From a checkpoint of a small transformer trained on Wikipedia.
Size: 16 layers, 7 heads of 64, MLP 1216 SwiGLU, vocabulary 32000.
MLP neurons of a small language model. Each row is named by its layer, matrix (down: output weights) and neuron, and shows model dimensions 112-239. Each number is 128 + 24 x the weight over its row's rms, rounded and kept within 0 to 255. A neuron's up and down rows have the sign that makes its largest values positive.
After each neuron's rows, "raises" lists the tokens whose logits its output raises most directly, leaving later layers aside.

L13.down845 [138 139 146 114 112 137 108  97  88 135 132 110 139 120 135 138 134 122 124 119 158 168 190  97 130 118 124 108 155 134 125 120 132 107 110 120 141  91 143 145 161 173 155 127 147 116 167 141 155  57 146 113 147 116 133 166 175  98 104 142 150 124 131 132 140  92 163 152 157 103 169 103 156 131 151 137 141 127 138 185 133 153 151  96 121 113 109  99 174 151 137  93 149 128 109 161 139 156 112 117 106 117 156 133 172 151 113 156 131 132 103 130 106 143 119 152 129 151 145 125 119 113 119 124 130 139  99 102]
raises: " itself", " themselves", "s", " respectively", " ways"

L13.down668 [128 102 111 123 137 142 146 127  82  95 111  94 143 113 151 110  82  97  77 151  97 149 176 129 122 176 113 202 128 170 137 120 148 138 125 143 142  88 110  99 145 159 140  99 123  97 116 126 158 154 109 138 100 119 130 166  96 108 146 133 138  95  77 178 157 111 179 143 113  91 159 114 149 118 132 134 113 132 136 111 126 144 135 124 110 128 121 116 125 104 146 154 168 194 108 134 138  98 154 124 126 132 160 152 117 136  99 114 120 144 120 106 154 124 163 138 107 142 147 120 118 125 135 139 184 150 129 103]
raises: " of", " be", " to", " influence", " not"

L9.down180 [144 108 151 131 107 122 140 120 113  90 151 175 100 140 129 149 101 116 145 154  86 120 123 141 146  97 130 101 146 139 115 131 145 124 108 148 137 117  98 133 134 123 117 181 109 111 154 180 145 156 120 154 111 125 129 130  91  85  76 136  95 124 146 108 114 119 127 111 149 107 103 110 140 157 193 140 114 148  84 134 115 166 112 153 122 107 134  94 127 108 177 128 119  81 144 141 205 128 182 114 146 158 102 115 134 110  94 119 139 134 117 123 149 164 102 125  74 121 114 172 132 145 123 121  78 153 123 112]
raises: " whom", " what", " whe", " how", " which"

L9.down184 [122 125 124 110 154 130 111 133 142  88 161 137 108 170 117 175 106 102  55 108 167 155 138 101 145  86 139 101 112 122 134 165 145  99 120 114 110 127 142 105 116 109 120 155 125 146 138 126 116  85 104 169 153 135 139 118 108 142 166 151 136 140 105 123 135  87 132 123 109 107 156 157 122 111 105 177 167 150 145 149 116 135 143 130 150 158 136  96 149 112 169 129 131 158 178 112 120 158 129 158 153 114 128  96 145 138  95  99 135 128 104 134 147 120 136 133 141 132 135 139 153 142 128 140 162 140 111 126]
raises: " its", " their", " it", " been", " additional"

L11.down837 [163 110 125 173 113 121 141  86 112 124 138 153 118  94 148  83 118 132 147 120 143 136 119 128 109 115 126 130 118  96 112 115 103  82 142 144 134 129 135 180 145 131 101 115 148 142 119 122 161 119 122 111 159  82 113 144 153 118 150 132 152 132 126 151 144 132  90 142 138 163 102 135  99 151 151 106 103 192 102 145 137 126 147 137 140 175 112 141 121 124 140 178  86  82 100 151 119 130  77 149  87 131 138  98 117 116 144  95 170 114 136 153 142 132  97 125 130  94 141 119 160 115 107 152  86 135 101 150]
raises: " which", " whom", "rid", "icide", "bred"

L13.down544 [130 108 129 130 152 120  71 111 177  93 136 114 174 123 117 139 104 101 107 137 143 101 144 125 130  90 125 152 120 174 141 163 153 155 148 109 118 141 150 111 145 167 161 102 162 115 122 118 152 111 161 151 131 126 139  88 149 110 145 102 106 122 188 137 156 118 140 162 124 106 112 131 121 111 109 136 120 144 132 120 154 132 137 133 135 190 111 122 122 148  71 156 153 157 148 159 158 128 130 177  92 112  82 112 126 154 165 121 115 122 155 133 120 165  91 155 128  77 121 119 139 125 135 113 107 108 124 139]
raises: " days", " months", " weeks", " years", " minutes"

L11.down972 [151 139 118  86 143  71 141 104 116 109 104 115 125 158 154 126 117 140 146  98 113 168 161 107 117 133 125 100 131 128 128 140 122 109 110 131 163 149 105 137 120 148 160 138 104 104  99  88 147  89 150 138 111 149 128 126 107 132 102 110 169 105 138 141 134  84 102 157 119 181 124 135 152 142 146 141 108 114 100 138 125  93 114 127 127 101 149 133 134 143 134 163 134 154 103 114 124 134 135 121  79 136 104  73 137 160 149 107 140 145 102 127 135 138 164 167 143 147 137 128  90 141 122 144 124 152  97 104]
raises: "t", "s", "ton", " Republic", " Home"

L9.down1101 [160  85 159 133 174 168 118 134 154 129 145 111 114 122 128 133 122 113 117 163 120 127 116 133 153 121 108  97 156 104 131 202 154 118 123 127 105  97 132 158 111 127 142  88 122 140 155 101  97 104 135 130 117 166 136 142  83  98 129 143 137 141 102 124 164  88 158 117 195 110 146 136 108 127 114 154 122 120 144 128 129 124 111 185 153 173 130 129 132 114 137 109 126  98 148 129 114 123 118 158 116 152 133 144 154  76 114  82 133 119 112 117 111 107 127 100 130 125 132 132 138 160  91 158 131 151 101 107]
raises: " its", " this", " whe", " what", " their"

L10.down844 [121 137 127 124 105 133 129 142 121 117 118 105 135 126 129 112 115 104 103 110  92 115 149 134 119 133 124 129  76 135 103 166 153 106 139 159 139 121 126  80 110 188 112 127 116 104 117 115 151 146 110 188 150 198  99 146 107 184 136  87 152 140 115 123 101 123 101 136  98 131 117 113  81 152 164 115 149 159 104 110 117 147 158 121  91 120  98 144 138 143 128 127 112 114 119  99 169 165 117 140 175 126 160 121 118 150 103 130 142 152 160 151 112  95 143 157  87  90 104  89 129 142 138 110 152 161 127 131]
raises: "weight", "ship", "ary", "org", "ial"

L10.down812 [121 142 190 126 125 152 127 137 110 107 140  94 110 169 126 147 159 147 124 144 120 131 140 121 106  92 103  97 152 150 118  81 121 152 120 160 101 124 144 116 154 137 133 130 148 161 183 134  95 143 139 151 127 114 139  97 133 145 147 158 156  88 122 136 148 126 135 157 104 123 114 107  78 115 145 134  99  99 148 111 131 122 150 138 163 139 127 127 186 111 143 107  94 150 103 111  99 174 182 131 133 127 123  74 132 156 159 127 138 129 157 121  62 125 101 142 127 151 105 129 135 134 155 144 125  99 119 147]
raises: "–", "–2017", ":", "|", "tic"

L8.down861 [ 86 127 119 112 125  91  86 128 120 110 118 170 115 157 125 102 145 107 158 123 162 165  81 114 111 131 147 155 146 171 151 108 106 123 120 158 135 159 148 122 160  93 114 107 108 121 131 150 118 125 178 147 112 135 113 133  97 108 125 138 127 117 146 124 133 139 108  76 134 176 172 118 127 103 111 143 130  99 169 103  93 154 155 126 168 130 152 116  80 210 124 156  99 138 122 110 126 116 109 119 121 112 162 129 101 133 113 165 134 118 128 107 123  93 144 166  83 167 149 108 113  91 143 118 134 150 145 117]
raises: "hop", "uit", " appear", " include", "people"

L10.down345 [122 121 107 138 136 138 122 138  71  64 144 159 156 133 164 145 104 143 136 127 133 145 144 169 127 147 159 159 113  89 161 123 161 126 117 114 135 102 131 101 149 169 101 175 101 108 139 107 165 158 149 149 128 110 134 119 119 125 114  88 128  83 123 160 105 123 146 165 143 103 133 118 167 126 115 137  99 163 103 147  96 159  86 152 116 120 132 127 145  98 109 154 111  99 111 147  92 129  93 120 135 105 143 134 104 123 138 103 153 164 149 137 140 154 108 129 139 112 129 175 175  84  84 142 141 128 129 107]
raises: " to", " To", "ez", " not", " admitted"

L9.down800 [127 183 145 129 143 129 133  87 111 133 130 129 125 135 124 143 125 110 125 148 122 105 186 110 190  89 133 200  85 138 161 146 121 158 128 123 115 102 141  93 108 109 146 111 137 127 114 119  95 128 134 115  93 106 142 111 163 139 116 164 149 165 128 152 134  84 147 146 127 138 103  97 133 171 139 123 172 139 151 143 140 109 141 107 118 142  96 127 118 160 102 133 145 106 139  90 154 166 154 102 128 103  94 114 112  96 147 139  97 121 129 119 104 130 139 156 140  96 133 126 134 117 112 138 118 125 180 142]
raises: "),", ")", ").", "):", ");"

L9.down882 [204 135  98 129 162 103 141 135 102 116 134 103 132 167 135 116 134 147 133 117 132 127 164 102 139 101 150 167 124  98 133 117 137 143 123 168 149  87 113 121 109 137 173  81 164 134 108 117  92  97 147 179 118 126 129 135 121 171 144 137 168 124  82 130 106 121 102 129 140 144  98 113 136  93 111 130  89 112 113 159 152 117 124 131 144 112 110 119 172  92 135 140 115 153 156 127 145 139 162  76 113 165 122 134  86  91 167 100 106 132 117 159 106 102 171 189 151 139 111 104 179 134 150 151 138 179 159 154]
raises: "s", "t", "se", "ts", "si"

L8.down900 [ 99 202  85  93 132 101 150 105 137 112 112 157 107 129 135 121 154 133 184 135 154 130 125  91  80 151 134 169 155 133 138  94 134 102 125 107 101 146 119 121 128 106 145 145  97 120 137 115 127 129 125 159 130 131 122 165 165 114 159 130 182  81 153 108 101 141 117 155 122 143 132 156 110 129 163 137 162 126 131 101 133 105 133 132 130 131 119  94 160  99  89  99 134 152 145 151 113 141 175 138 100 114 190 177 108 148 171 117 131 123 151  86 102 147 159 102 107 138 109 117 115 105 152 108  97 106 130 156]
raises: "a", "ta", "i", "ey", "e"

L13.down570 [132 126 114 122 115 115  92  91 111 128 163 196 104 101 130 124 145 106  93 126 122 122  81 188 128 122 133 165 130  92 131 143  94 120 105 161 113 121 158 153 137 149 136 109  90 130 130 112 107 133 141 160 134 182  79 115 136 124  77 114 120 128 131 153 115  89 116 128 172 122 154  88 169 118 137 111 151 155 151 116 131  78 119 149 126 173 135 152 128 121 115 111 166 141 134 148  86  80 152 144 151  96 149 149 185 152 112 134 128 155 140 107 132 128 122 130 146 135 152 114  92  99 120 154 145 142 145 118]
raises: "ally", "ried", "ising", "Hop", "duc"

L13.down265 [151 147 111 145 129 158 157 136 171  94  89 133 141  79 111 145 141 113 133 113 126 147 136 115  97 149 125 131 130 142 117 122 134 138 111 119 149 129 118 179 142 143 163 135  90 126 155 156 121 131 122 129 152 144 177 185 120 135 179 126 104 118 123 179 110 122 163 122 140 156  97 126 143 134 124  89 106 134 122 104 100 133 151  89 121 128 122 163 122 126 113 144  64 131 134 132 125 112 111 163 109 118 182 149 116 112 130 128 136 114  89 126 145 102 127 128 112 129 106 104 123 142 122  96 115 127 134 115]
raises: "all", "al", "ala", "atta", "aba"

L11.down407 [116  99 143 146 134 115 152 153 144 117 183 145 100 148 112 160 126  82 101 150 143 113 121 113 136 115 108  94 167 171 128 122 183 102 123 106 124 124 170 146 160 118 175 128 124 141 139 141 114 138 143 149 171 129  95 122 134 136 140  82 110 151 105 153 141 148 169 118 130 117 121 115 177 159 108 116 153 126 140 142 162 132 120 146 102 120 129 146 140 106 138  94 109 131 121 114 157  90 190 114 107 119 119 134 135 134 178 116 105 126 122 180 101 141 125 184 156 146 160 133 167 131 130 118 160 109 102 146]
raises: "b", "de", "der", "d", "des"

L11.down551 [142 173 110 122 127 114  92 114 143  99 102  95 128 155 128 121 139 123  91 131 107  85 142 128 145 103 105 157 116 137 168 163 134 150 127 106 159 111 138 151 108 124 148  53 142 100 123 132 161 148 125  59 126 159 114 140 126 162 158 124 101 140 112 139 135 137 129 131 129  83 128 110 148 150  90 142 134 117 151  98 157 165 128 161 120 106 101 141 157 110 122 138 117 155  96  96 138 121 124  85 167 146 129 166 160 114 129 118 166 107 130 168 156 113 116 140 106 163 107 158 109 112 133 152 113  99 141 119]
raises: " ", ",", " and", " the", " in"

L9.down153 [ 88 124 111 120 162 106  78 120 167 140  97 171 159 178 152 133 142  65 150 118 156  98 104  99 136 135  97 132 136 121 110 135 150 133 130 159 163 144 113 145 136 112 135 114 131 124 116 154 130 130 141 154 109 154 145 165 107 113 149 139 137 145 124  77 102 144 154 113 119 166 157 124 115  73 141 160 123 112 145 131 167 138 141 149 147 123 124  98 107 117 105 130 138 123 167 113 140 111 163 144 161 141 132 109 126  96  82 133 127  95 143 135 131 105 143 151  75 114 104 145 146  95 142 127 145 137 130  83]
raises: " were", " are", " have", " themselves", " include"

L8.down150 [113 156 127 117 123 126 115 182 144 120  79 121 134 116 164  77 142 143 138 110 153 139 166  84 143 105 138 137 136  91 116 158 135 147 100 115 101 135 106 137 108 178 112 122 104  78  98 120 124 112 130 154 148 133  98 174 154  83 112 119 113 147 150  93 152 142 125 148 171 114 151  74  48 171 106 128 135 123  86 115  96 112 111 126 148 184 107  93 122 135  81 168 101 144 109 126 121 104 113 127 114 125 103 140  85  89 159 132 127  92 127 153 167 156 154 131 117 131 144 132 118  97 115  80 146 150 127 189]
raises: " well", " part", "tro", " they", " he"

L9.down670 [102 104  96 121 141 110  97 137 165 115 146 154 158 152 133 114 126  65 139 120 184 103 125  92 102 159  93 105 110 147 126 112 113 145 156 126 122 146 164 130 110 106 114 130 101 146 112 145 155  93 138 174 134 150 140 152 115 129 143 147 139 124 133  89 107 126 175 122 147 133 186 113 131 103 122 147 127 134 149 142 109 120 180 165 164 123 118 102 124 170  92 136 125 122 127 133 112 120 150 143 168 132 152 131  99 140  85 109  92 135 155 163 116 104 121 150 153 168  92 167 130  90 132  87  90 123 115 109]
raises: " were", " are", " themselves", " share", " have"

L13.down531 [128 129 105 103 112 165 105 153 151 129 115 133 121 120 119 116 119  99  92 120 145 135  85 112 160 157 101 147 105 155 109 116 127 112 141 117 128 150 138  93 119 119  86 127 109 137 124 143 164 119 151 170 104 119 115 150 155 133 100 141 150 147  91 130  78 147 168 136 100 154 125 127 148  80 128 122 105 138 149 120 137 125 180 161 170  96 146  71 147 188  81 128 114 132 133  96 165 119 119 172 154 103 154 135 109 111  81 154 106 102  94 165 140 126 144 127 118 132  94 145 161 117 147 128 153 134 103 150]
raises: " include", " are", " were", " have", " exist"

L13.down588 [ 59 137 149 105  81 107 119  90 122  76 132 118 174 147 138 157 137 104 103 148 158 150 110 177 117 144 137 131 121 139 149 134 125 144 157 126 169 120 103  90 144 128 151 118 158 144 152 112 122 110 132 149 128 123 159 128 113 106 104 134 103 135 174 102 120 148 131 101 162 143 153 147 145  78 115 125 118 155  92 116 130 152 130 112  95 156 131 140 169 157 120 166  95 209 150 110 130 100 150 109 131 147 138 128 122 118 151 128 163 127 136 109 161  98 152 125 127 107 129  89 164 103 104 121 128 116 149 135]
raises: "wer", "as", "led", "is", "part"

L11.down977 [162 162 131 178 113 140 127 126  57 119 135 118 103 162 170  98  71 100 110  88  91 143 127 168  99 138 156 131 103 132 138 133 108 148 114 105 156  99 142 106 117 100 110 159 126 138 149 138 145 147 135 148 136 179 137 102 127 105 125 172 120 138 108 136 105 119 126 135 130 168 118 126 155 175 177 136 123 145 142 139 109 114 113 157 157  87 114 153 132 131 121 134 113 163 134 107 175 124  67 151 144 130 144 110 134  94 139 111 112 172 146 124 179 151 143 139 110 122 118  88 137 135 114 146 115 163 107 148]
raises: "ted", "ified", "ed", "ned", "used"

L6.down215 [124 152 103 119 122 133 118  91 126 121  90 139 109  93 115 111 139  96 125  58  91 102 143 148 111 128 134  74 174 122 135 134 112 123 151 149 146 151 103 169 146 114  92 124  95 116 119 150 126 114 113 138 107  94 172 109  98 138 130 152 159 134 150 141 100 118 134 119 119 126 119  81 168 139 142 136 138 175 139 145 153  96 106 124 159 135 134 117 134 126 111 106 140  99 164 131 113 102 160 123 146 139 129 147 136 122 118 163 140  81  92 113 107 160 124 119 120  62 118 144 159 115  95 104 110 148 107 104]
raises: "u", "o", "mus", "on", "onic"

L11.down354 [125 134 140 159 126 127 119  89 123 151 153  89 117 141 142 125 160 116 148 131 139 120  82 138 112 137  88 140 171 166 105  92 160 132 121 151 126 128 132 144  95 117 112 137  99 136 141 167 171 103 133 125 175  86 118 146  92 113 150 121 139 146 117 110  74 160 153 131 173 158 115 122 115 132 129 121 126 131 144 150 122 127 144 120 161  98 110 141 137 143 106 115 127  94 121 151 119 100 104 114 139  96 129 113 153 173 110  94 124  88 110 173 140 117 135 160 114 102 124 147  97  70 133 101 181  92 142 125]
raises: "den", "dy", "des", "de", "ding"

L10.down1067 [160 109 150 123  97 106 123  93 113 153 140 153 109 154  97 125 155 146  94 150  73 115 130 143 143  94 115 144 117  88 110 122 116 109 105 149 167  68 132 159 135 136 124  84 163 100 135 158 103 135 113 107 108 131 125 122 118 135 114 154 103  98 107 147 132 124 116 125 137 144 107 122 143 116 131 134 129 154  80  95 105 118 103 154 188 133 152 131 161 108 114 144  88  83 122 147 153 163  97 138 142 104 119 114 124 131 102 130 146 120  91 149 142 114 128  74 145 120 125  97 140 132 124 151 105 161 168 129]
raises: " which", "volving", " whom", "ging", "vert"

L8.down1051 [124 147 141 123 140  96 111  96 154 140 152 135 100 107  83 129 147 145 146 111 151 138 152 122 121 150 139 128 109 140 141 161 145 137 114 140 124 176 122 135 129 150 127 154 119  84 159 129 169 114 152 117 124 106 144 149  87 149 124 140 155 116 131 113 116 126 114 119 194 130 157  94 111 124 190  96 118 176 154 103 152 147  99 185 160 130 103  95 116 154 136 109 137 108 120 102  96 152 117  90 124 135 136 131 117 112 185 136 121 106 107  92 118 111 159 172 160  98 147 164 129 140 113 143 119 153 145 145]
raises: " time", " out", " turn", " beginning", " style"

L13.down660 [166 140 102  95 169 129  81 102 174 122 133 140 135 151 192 145 122  99 168 137 111 155 131 106 163 129 175 138 117 114 138 133 137 123 128 130 128 113 122 123 124 109 121 117 104  87 155 104 101 161 108 134 151 130 113 110 152 127 112 103 156 111 131 162 132 144 136 159 141 131 136 148 159 129 139 191  86 152 139 130 118 146 141 113 103 105 136 134  95 156 105 158 177 114 137 145 122 119 103 127 129 156 141 148 113 121  96 132  97 140 152 144 163 129 144 147 142 104 165 103 115 140 112 128 140 115 133 119]
raises: "2.5", "5,000", "6.5", "2,000", "2.6"

L11.down328 [140  93 134 154 114 131 100 161 136 106 161 132 169  90 133 122 111 105 188 141 132 134 173 158 146 111 109 123 122 114 128  81 163 112 122 131 157 131 120 135 146 141 113 144 107 106 180 144 114 135 141 178 131 116 107 125  99 145 135  90 136  80 143 120  92 131 198 140 139 136  97 148 152 117 111 141  79 146 127 129 148 119 143 137 106 152 136 112 129 149 120 119 116  99 154 152 146 147 130 115 137  88 165 106 172 121 134 147 104  78 113 129 151 133 126 144 129 125 122 123 126 168 112 106 110 146 117 137]
raises: " two", " different", " multiple", " several", " various"

L6.down115 [135 131 120 102 116 140 112 180 150 136 101 129 103 171 131 139 105 147  65 159 148 116 123 127 135 105 111 122 153 100 149 147  79 142 152 162 131 134 138 113 133 144 157 128 119  96 119 152 133 119 155 128 126  96 153 124  99 100 155 140 138 116 145 160  94 136 122 130 120 119 134 118 118 131 142 131 146 138 114 104 147 138 148 169 177 136 106 122 109  83 130 123 113  95 125 155 102 135 121 123 164  98  91 143 157 159 114 144  71  72  95 120 105 144 126 110 110 126  99 114 161 122  67 134 134 152  84 141]
raises: "rs", "ž", "red", " transfer", "row"

L10.down1167 [139 119 153 143 117 126  91 157 128 129  93 133 139 155 131 146 117 119 130 176 145  97  45 103 125 117 128 130 143 110 126 147  90 123 174  91 135 146  97 126 124 105 154 126 111 148 135 143 125 105 125 119 109 128 125  83 149  83 120 134 127 115  78 123 181 141 125 148 163 114 130 102 138 120 107 141 129 116  94  99 119 154 170 112 128 101 101 115 132 146 130  92  50 194 124 195 165  99 121 108 129 135 151 117 155 115 174 168 164 133  96 116 113 143 131 165  85 126 128 144 115 121 108 141 111 153 141 111]
raises: "rate", "time", "lot", "end", "rated"

L13.down822 [173 128  86 166 190 136 140 152 122 129 180 122 122 146 145 128  77 149 102 138 115 166 155 119 129 153 168 134 114 112  87 101 138 129 140  73 110  89  83 122 142 160 155  80 112  87 118 137 105 121 123 106 148 136 136 175 147 110 145 157 129 160 192 134 153 123 100 137 189 109 134 116  99  78 146 114 145 131 139 163 129 160 153 110 121 154 123 170 116 143  98 158 138 140 134 119 132 131 136 124  87 114 171 132 141  99 159 138 120 169  89 131 105  98 145 116 159  83 143 120 126 120  84 124 152 104 108 140]
raises: " left", " right", " direction", " north", " lead"

L9.down935 [129 128 139 130 124 113 154 155 135 148  97 106 110  95 104 163 131 148 130 114 102 119 183 138 108 122 161 148 143 124 175 135 145 139 129 128 100 136  76 124 107 123  80 136 134 146  92 140 132 132 136 165 130  87 149 135  83  84  96 131 137 115 162 149 144 132  96 153 130  91 147 112 105 138  83 170 128 170 108 153 159 164 159 140 134 117 106 116 145 130 103 117 118  99 124 154 128 158 137 144 146 102 122 151 144 146 167 131 139  80 101 140 123 138 161 167 118 127 172 128 120 132 112 134 141 122 134 134]
raises: " month", " period", " decade", " week", " weeks"

L10.down1165 [137 160 113 128  90 142  99 121 123 118 123  92  97 172 123 150 152 127  73 151 133 124 113 102 153 119 129 171 128 133 127 147 136 146 148 126 119 154 143 144 129 102 102 111 120 151 134 123 143 203 167 130  81 143 116 123 113 169 166 157 105 141 160 138 147 130 132 132 125 161 115 111  88 166 155 158 143 119 147 162 167 139  93 131 140 103  85 126 132 126 113  95 138 119 141 137 114 169 157 161 111 162 156 120 127  97 129 111 162  87 127 161 123 117 114 143  97 133 162 134 177 138 131 142 122  92  80 137]
raises: ")", "\")", "),", ").", "):"

L11.down602 [121 147 140 123 164 101 129 143 134 128 134 151 107 138 109 140 112 119 141 126 158 119 145 170 121 115  98 146 106 125 146 125 115 141  97 122 140 130 113 108 112 145 113 111 146 138 149 147  87 122 116 143 131 109 108 131 127 112 130 136 151 153 157  83 165 139 153 120 132 121 113 129 117 161 133 128 132 115 141 136 101 156 106 115 142 135 146 110 104 106 139 148 160 125 106  99 136 140  63 126 183 127 118 152 136 114 148  95 118 132 119 126 138 142 107 110 125 134 108 142 154 117 166 135 102 105 116 134]
raises: "looking", ",", ")", "allowing", "."

L10.down542 [131 121 112 117 177 110 127 108 137 126 125  79 158 148 104  89 130 120 100 144 102  93 113 106 131 157  67 131 141 147 138 169 166 113 161 127  86 131  97  96 126  96 117 120 137 156 137 108 132 145 113 138 145  77 124  82 139 149 106 162 118 138 118 121 132 152 156 120 123 131  92 148 142 110 153 112 108 118 102 144 130 147 108 124 152 167 118 119 121 153 109  98 102 168 162 118 168 114 106 142 118 137 144 134 118 116 157 131 136 126 108 148 185  95 100 127  96 149 127 118  98 140  67 153 111 152 119 125]
raises: "ster", "her", "ote", "gg", "nell"

L6.down111 [140 152 150 104 132 111 113 124 118  97 127 114 120 130 132  94 130 152 132  95 115 115 122 150 180  99  73 145 131 154 131 127 137 146 120 206 154 162 104 151 129 133 132 155 138  99 114 119 119 136 147 172 132 123 133 135 156 168 122 120 141 118 134 148 125  85 122 120 139 146 112 124 111 145 146 135 146 104 141  92 178 127 101 143 132  97 120  80 132 149 126 126  94  93 118 163 142 110 119 145 164 111 133 125 138 140 151  96  71 127  80 115  67 158 152 135  77 142 132 157 173 120 167  98 165 164 131 111]
raises: "t", "ing", "s", "ine", "yne"

L13.down202 [131 115 119 108 172 109 111 109 165 138 145 161 112 133 144 131 161 125  72 145 106 155 133 168 104 130  95 152 104 114 167 122 122 127 129 194 123 135 109 136 104 118  90 144 129 160 164 129  75 137 128 147 167 165 145 134 106 127 108 119 141 138 154 142 141 103 182 138 111 140 158 129 126 117 112 128  97 119 125 107 147 161 108 161 119 114 107 115 140 138 112 102  51 126  76 114 126 108 135 134 149 112 150 121 109 106 110 135 108 142 128 152  91 128 123 140 136 159  88 131 131 121 176 112 175  98 160 136]
raises: ",", "m", ".", "s", "pha"

L10.down1141 [134 171 165 105 107  73 157 122 168 123 107 135  83 113 131 143 151 115 146 128  90 113 106 139 132 165  93 146  98 115  97  94 125 123 108 175 130 111 116 138 124 122 112 129 113  97  84 117 132 127 120 136 147 134  97 155 109 105 134 175 115 158 182 122 109 104 107 133 165 107 129 159 130 135 125 138 131 122 127  85 147 119 126 133 140 182 114 136 130 171  97 157  91  87 126 155 107  94 141 111 131 132 139  96 121 129 145 143 119 105  91 139 137 133 134  79 130 131 129 155 153 182  80 133 186 148 132 143]
raises: "ising", " Competition", " Location", "Population", "ise"

L13.down307 [153 154 147 124 116 121 126 130 146 130 105 126 137  91 109 102 163 136 113 120  98  67 144 129 121 118 149 146 111  91  89 146 154 159 123 109 150 138 108 114 161  97 134  94 141 138 151 138 127 106 153 114 115  97 164 145  62 107 152 114 165 123 141 104 130 124 160 119 115 135 130 129 149 117 155 110  95 106 120 120 144 140  63  99 120 151 156 158 143 113 132 116 127 104 106 136 132 131 152 139 118 106 119  95 123 113 154 129 124 132 112 143 153 125 139 130  89 106 129 101 172 115  91 143 150 112 178 162]
raises: "r", "used", "red", "rn", "="

L9.down10 [109 134 171 129 109 117 153 116 113 124  97 117 133 104 138 184 175 104 110 109 138 135 132 146 125 122 114 113 139 112 135 104 131 177 110 133  87 132 120 101 150  92 148 139  90 125 155 115 179 137 142 118 141 180 123 136 116 116 159 109 160 125 155 194 121 103 132 152 115 122 150  88 123 131  88 168 118  83 112 122 159 136 169  79 146 128 134 120 123 144  94 115 153 167  80  91  88 112 161 160 169 127 133 110 130 112 167 125 146  97 101 187  94 121  90 144 150 148 135 127  64  95 116 128 132 105 134  97]
raises: " census", " century", " decade", " Century", " period"

L13.down884 [144 149 123 134 136  90 131 119 135  88 124 163 145  72 141  92 100 133  73 110 100 163 105 119 109 152 132 141 130 111 121 130 139  99 107 102 113 112 137 119 160 141  82 129 113 122 170 128 123 133 126 131 105 165  71 133 121 122 151 140  80 139 147 123 127 121 175  95 119  98 129 138 119 112 146 145  91 146 183 114  81 111 111  78 132 174 107 116  69 130 109 150  92 178 126 130 135 110 107 117 124 136 111 125 100 170 115 125 162 147 140 156 121 118 133 126 157  93 104 125 106 128 129 144 112 156  99 148]
raises: "zy", "zie", "pp", "ography", "ine"

L9.down820 [122 108 101 118 184 133 126  73 139 182 132 145 127 115 127 140 115 146 121  90 124 125 154 120 125 104 152 153 134 124 122 158 133 132 131 127 138 120 114 112 124  89 155 101 116 122 154  64 116 138 188 143 147 123 136 153 114 118 159 146 150 122 133 102 149 187 122 123 116 163 169 114 136 124 137 163 138 131 130 145 114 115 139 135 133  98 134 141 133 122 156 135 135 144 140 154  88 135 176 138 149 137 134 147 111 120 145 111 118 114 132  82  98 110 146 135 127 151 146 127 147 128 102 139 142 120 140 158]
raises: " being", " becoming", "ative", "ating", " caus"

L9.down885 [134  87 123 159 129 124 114 113  88 174 171 109 121 176 128 120 140 121 132  90 138 111 125 123 146 116 136 122  86 105 145 146 110 157  58 147 168 119 145 128 113 127 138 101 112 135 151 134 150 163 158 159 133 133 128 135 171 136 138 147 131 168 139 137 131 136 126  95  85 133 130 121 149 133 121 148 161  94 187 132 106 100 138 131 148 145 138 149 124 129 120 132 115 152 131 129 140 119 153 162 119 125 136 136  67 133 125 151 118 128 133 116 149  84 123 128  90 167 149 115 150 107  97 131 125 135 122 125]
raises: "ted", "ned", "pat", "heart", "car"

L11.down1114 [144 156 114  76 126 100 123 146 172 138 150 120  99 150 167 167 117 139 125  84  94 103 144 112 117 133 137 132  80 109 155 129 105 110 106 154 104 169 109 112 114 147 145 195 140 143 161 127 137 139 116 134 109 126  96 165 116 114 130 156 121 162 104 115 140  98 112 163 114  88 139 132 172 165 124 152 153 106 146 171 154 147 118 152 142  94 162 127  87 144 140  97  99 113 108 128 142 127 198 104  83 128 124  89 130 146 123 106 165 130 108  93 134 116 104 171 119 130  77 183 175 135 108 147 114 108 159 129]
raises: " ===", " =", " ==", " ====", "=="